{
  "hidden_size": 192,
  "norm": "rmsnorm",
  "positions": "rope",
  "rope_fraction": 1.0,
  "qk_norm": false,
  "attn_scale": 0.177,
  "bias": "none",
  "init": "normal",
  "init_std_up": 0.043,
  "learning_rate": 0.00183,
  "beta2": 0.95,
  "decay_fraction": 0.695,
  "batch_tokens": 32768,
  "max_seq_len": 256,
  "dataset": "wikipedia_en"
}
MLP neurons of a small language model. Each row is named by its layer, matrix (down: output weights) and neuron, and shows model dimensions 80-175. Each number is 200 + 30 x the weight over its row's rms, rounded and kept within 0 to 999. A neuron's up and down rows have the sign that makes its largest values positive.
After each neuron's rows, "fires before" lists the tokens most often just after its 100 highest values on Wikipedia text that the model never trained on.

L5.down54,206,176,261,270,202,175,205,201,208,196,209,195,231,231,208,241,180,224,165,171,215,171,167,180,183,209,189,207,222,216,217,166,217,189,200,215,263,143,153,186,219,196,204,195,157,168,176,206,186,254,222,167,207,183,219,109,198,203,198,219,152,188,241,208,181,189,156,145,221,171,241,213,191,184,239,212,209,179,127,191,220,215,243,186,166,187,289,190,197,216,258,172,207,200,192,197
fires before: "\n", "-", ":", "–", " Lin", " |"

L3.down140,164,191,169,170,213,192,223,223,172,234,173,236,205,202,240,243,173,204,226,202,225,209,206,208,276,186,218,171,199,176,223,161,177,193,213,212,221,214,204,188,188,293,249,172,250,168,203,168,163,224,162,257,211,171,161,218,188,192,207,210,205,188,173,191,182,175,193,213,201,179,123,242,199,205,243,224,223,266,159,205,176,156,263,158,212,176,211,176,177,221,151,199,181,202,195,211
fires before: " |", ","

L3.down267,171,239,193,216,217,190,223,246,177,253,186,218,174,174,240,253,193,244,238,189,205,239,204,237,202,267,235,178,137,161,137,200,252,162,222,194,236,179,214,206,219,200,215,187,166,219,175,174,179,207,201,183,152,206,232,216,154,209,150,239,206,205,160,173,185,164,214,197,216,279,193,151,208,190,204,236,231,205,181,176,189,243,203,230,231,214,120,109,191,182,176,255,194,212,207,184
fires before: "\n", " and", ",", "s", " of", " who"

L3.down402,207,179,167,146,194,195,213,181,214,203,240,210,169,204,181,238,201,182,182,212,172,218,213,202,202,232,214,139,229,196,203,231,131,252,249,208,161,180,200,193,220,236,201,168,204,227,186,170,233,207,170,194,236,222,209,245,251,142,200,210,236,188,158,178,197,177,152,256,186,211,234,168,201,184,185,156,203,196,203,202,211,232,177,195,207,182,218,95,168,176,214,209,206,216,186,224
fires before: "="

L3.down113,222,158,204,212,208,234,220,214,211,210,311,188,237,227,215,211,184,208,195,205,199,199,188,195,262,164,195,182,199,220,195,247,195,182,175,207,226,175,166,159,210,238,163,172,205,135,194,191,174,227,217,173,217,170,187,156,200,167,243,188,210,221,198,198,264,224,187,163,165,257,153,184,195,231,272,196,254,219,176,273,208,182,220,227,189,218,157,195,174,205,228,243,158,206,147,220
fires before: ",", ".", " and", " to"

L3.down253,189,244,166,201,209,208,190,231,222,248,173,221,207,234,198,229,160,188,233,203,238,163,228,181,221,199,128,189,196,192,196,223,232,202,171,179,213,181,176,176,258,189,192,183,141,176,226,248,144,204,249,247,208,170,200,214,183,150,188,239,169,221,193,165,179,264,215,215,229,244,226,176,211,204,194,203,209,190,216,224,228,189,194,217,181,222,203,265,145,199,191,208,249,144,223,184
fires before: " |", "s", " of", ":", ",", "our"

L3.down500,220,156,167,188,197,239,183,212,194,255,239,195,163,164,197,135,149,259,166,219,183,187,202,189,194,172,236,190,221,222,161,235,175,192,209,173,208,172,242,234,208,161,166,187,179,219,202,251,233,189,211,179,166,199,215,157,233,204,165,199,198,173,210,144,198,186,155,165,210,226,203,207,235,233,201,188,231,174,178,227,212,229,179,211,224,188,161,167,221,194,227,231,220,227,205,246
fires before: ",", ".", " and", " on", " was"

L3.down150,204,169,213,173,170,221,249,171,178,199,240,185,208,110,174,228,248,190,150,233,219,189,149,206,249,175,183,216,220,228,237,196,204,214,190,168,164,239,182,227,196,208,187,163,203,157,190,246,166,238,219,188,203,215,245,152,172,198,189,239,203,224,215,223,242,211,196,162,186,243,172,151,222,205,192,197,192,251,205,183,236,221,176,191,214,188,177,162,218,227,207,233,222,176,161,207
fires before: "=", "\n\n"

L5.down319,176,235,222,202,237,192,199,215,162,258,242,202,199,178,223,234,184,229,150,163,252,220,156,166,228,245,215,181,175,186,176,211,186,207,160,135,219,207,213,154,221,192,203,177,192,215,190,179,244,181,212,235,219,128,210,225,159,176,211,145,198,215,248,224,196,167,160,195,163,174,181,249,191,208,170,225,204,171,200,235,199,232,220,199,125,213,187,144,192,182,195,209,209,188,204,207
fires before: " |", ",", " FW", " MF"

L5.down499,223,190,162,127,212,221,234,194,240,181,222,219,235,123,226,181,164,184,173,202,210,217,167,205,141,190,222,220,234,233,216,207,225,185,206,137,258,143,215,232,211,206,193,180,225,169,234,192,266,211,203,220,166,262,239,184,210,255,195,203,217,204,211,190,195,218,209,159,196,180,109,193,201,193,185,222,214,224,169,214,216,270,184,187,201,217,230,184,171,172,197,202,216,202,225,180
fires before: "=", ":", "\n", "ge", "or"

L3.down81,210,171,208,213,255,178,203,197,183,236,269,206,187,151,210,183,204,193,193,185,162,217,169,209,241,219,162,184,180,207,158,177,219,173,168,174,180,214,184,271,198,145,217,205,163,214,170,181,157,205,235,176,216,209,206,190,155,172,216,224,200,176,204,222,184,198,162,166,123,227,207,209,264,189,186,215,147,229,164,181,188,225,195,254,196,203,196,170,173,196,210,198,195,277,259,207
fires before: " |", ":", "–", "ort", ",", "\n"

L3.down305,191,220,193,164,242,166,215,210,173,166,225,206,190,165,220,208,206,216,196,198,173,189,255,213,236,194,261,205,206,178,201,259,197,203,235,180,210,179,197,230,225,149,229,169,212,206,248,228,217,229,180,189,191,197,190,105,219,193,225,201,173,246,250,168,209,188,153,205,251,235,155,202,176,175,236,187,228,220,244,218,209,258,204,205,189,210,199,249,139,131,228,233,192,245,146,192
fires before: ";", ")", "–", " |"

L3.down257,162,156,174,205,153,206,186,182,184,191,187,176,215,198,229,183,241,186,181,250,189,220,209,191,127,190,155,205,125,226,217,161,252,241,168,165,212,221,200,213,207,218,221,170,206,202,219,194,222,214,257,226,171,207,198,174,134,173,225,260,176,176,181,247,210,207,241,203,232,208,160,203,230,212,215,234,190,240,193,156,237,204,209,266,168,184,155,206,164,177,250,228,194,193,224,203
fires before: "=", " to"

L3.down410,214,205,229,211,217,225,137,221,197,164,170,252,140,156,159,194,217,162,220,170,146,205,231,165,135,247,198,261,186,239,193,217,151,175,167,231,205,163,213,245,172,196,229,192,195,155,162,216,285,229,190,158,182,214,161,179,225,245,174,224,249,148,163,182,211,179,226,203,201,231,217,195,230,205,219,222,193,201,220,203,211,192,210,181,196,193,160,159,200,175,172,170,163,182,229,204
fires before: "="

L3.down162,167,196,192,226,132,208,191,193,197,169,176,172,216,186,257,203,176,216,210,260,216,191,162,196,180,201,201,195,250,201,235,194,193,226,172,196,166,201,251,192,273,236,230,211,240,220,205,216,177,177,203,266,222,196,243,259,198,205,241,224,214,218,208,254,191,264,209,217,209,226,213,242,165,226,193,222,187,147,231,188,253,173,252,192,210,235,214,190,216,157,204,162,198,205,200,204
fires before: ")", ",", ".", "–"

L3.down311,253,192,241,217,210,202,208,170,187,165,199,150,218,171,204,203,198,229,181,195,198,212,189,191,208,156,197,236,175,183,161,186,208,219,156,205,195,179,166,208,199,239,188,180,152,188,205,216,149,204,237,167,178,187,177,170,168,203,196,175,179,170,256,157,184,246,232,175,184,185,187,206,183,213,219,221,201,200,211,225,204,184,194,155,170,243,135,175,182,249,233,199,226,212,225,187
fires before: "="

L3.down125,175,233,244,217,206,175,167,277,172,205,190,258,146,204,211,203,200,189,209,187,191,237,184,201,163,216,204,178,155,194,209,210,188,185,205,174,259,132,177,187,208,235,198,229,181,180,197,184,189,200,186,155,194,191,177,99,199,214,149,176,217,161,187,178,223,181,172,149,208,173,145,170,220,212,165,157,218,204,193,249,249,208,223,223,146,229,201,219,257,180,188,235,219,199,192,207
fires before: "="

L3.down31,176,202,208,177,194,210,210,198,170,194,223,215,176,190,230,261,137,199,173,205,205,199,204,220,217,220,153,120,170,205,184,272,164,218,216,206,210,194,148,198,161,156,191,190,190,173,166,202,162,194,171,183,188,201,157,214,190,187,231,180,179,220,197,143,223,201,175,137,179,210,257,244,230,180,234,195,219,248,177,225,238,199,245,207,184,230,181,124,162,220,255,213,249,203,202,192
fires before: ".", ",", "–", " and", "\n"

L3.down234,223,208,207,152,185,215,227,181,202,237,153,175,208,204,193,216,219,190,190,169,133,239,182,216,158,218,229,176,200,164,192,186,172,219,226,250,231,161,195,171,184,141,151,203,150,200,215,190,238,194,197,172,216,211,204,200,175,174,237,157,179,211,260,245,152,251,227,217,217,179,267,172,199,127,182,193,244,215,222,225,185,183,201,224,230,252,238,127,204,196,147,230,199,212,215,173
fires before: " |", ";", "=", " Military", ","

L3.down9,218,152,177,230,124,261,177,181,174,197,194,209,221,222,203,158,169,153,207,196,151,210,246,225,219,195,194,254,190,202,188,165,181,196,214,176,215,178,174,156,204,161,211,183,136,215,225,164,186,195,176,169,213,193,191,178,159,199,250,215,204,146,213,158,208,171,235,231,165,214,234,145,194,213,196,188,206,246,228,188,192,177,204,203,161,184,217,156,196,194,264,221,155,223,197,128
fires before: "–", "=", ")", "\n\n", "-", " ="

L5.down272,171,130,146,157,215,245,164,180,224,161,212,185,223,251,247,190,296,193,219,171,195,210,222,230,239,246,204,167,180,164,220,153,187,223,207,225,181,160,185,171,233,242,205,201,224,180,180,165,254,227,226,204,200,182,195,187,202,210,215,220,229,230,195,221,246,176,236,177,244,190,198,189,181,205,188,181,154,179,224,202,204,202,215,231,212,240,240,182,245,207,215,192,168,201,196,235
fires before: "-", "\n"

L3.down165,191,182,183,213,223,232,218,220,180,163,163,181,209,213,228,187,175,235,245,214,146,244,224,249,212,177,223,195,217,255,190,173,230,194,182,199,221,192,184,164,233,161,202,184,202,179,222,188,269,165,218,204,209,160,217,155,173,196,193,169,188,246,230,221,195,199,160,221,192,289,238,180,225,181,215,213,209,213,202,232,192,193,245,260,170,171,134,191,200,188,262,218,221,120,219,167
fires before: ")", "ologist", " (", "–", "tt"

L5.down257,188,248,236,205,199,176,157,189,197,175,243,205,194,154,165,175,195,246,224,204,168,234,232,205,224,225,188,243,190,204,212,178,195,183,206,192,212,200,211,251,207,223,162,152,237,202,150,140,207,217,197,247,191,191,130,185,256,204,198,161,197,149,229,194,229,211,193,199,161,236,197,244,196,168,202,268,190,164,166,189,229,202,224,197,208,234,222,122,167,225,204,155,235,174,211,230
fires before: "=", "\n", "\n\n", " the"

L5.down102,176,189,186,208,215,198,214,223,215,230,251,169,233,227,190,184,155,207,171,214,209,188,178,143,233,222,204,152,201,201,218,193,216,197,124,204,211,175,133,179,159,233,190,163,178,215,189,156,233,211,195,237,212,152,194,194,261,191,203,206,206,195,196,199,152,229,197,181,250,256,154,181,185,166,227,195,230,219,196,193,183,228,210,205,245,229,187,275,181,166,225,215,169,266,235,190
fires before: "\n", " is", " was", "\n\n", ";"

L3.down68,216,206,209,227,238,250,206,215,247,218,236,179,217,210,193,195,210,162,251,213,153,188,157,199,173,179,214,275,173,175,197,208,214,180,185,250,173,189,253,231,222,201,162,236,207,184,205,210,229,172,175,210,212,187,169,205,147,185,185,202,208,206,194,185,237,239,206,115,191,161,144,245,175,188,181,208,181,179,199,192,178,183,198,254,235,169,159,225,188,183,221,239,204,226,198,283
fires before: " |", "n", ",", " (", "'"

L5.down154,191,240,212,191,170,276,195,289,232,227,176,205,213,199,194,177,188,181,203,219,199,230,238,211,185,165,271,194,242,187,185,193,234,180,191,186,179,223,197,159,237,212,203,182,161,222,192,161,201,215,186,203,184,235,191,205,186,138,227,193,220,211,200,221,189,179,226,184,204,203,213,212,181,226,226,210,185,159,197,212,200,246,248,212,193,215,217,75,171,136,205,229,208,158,219,172
fires before: " |", ","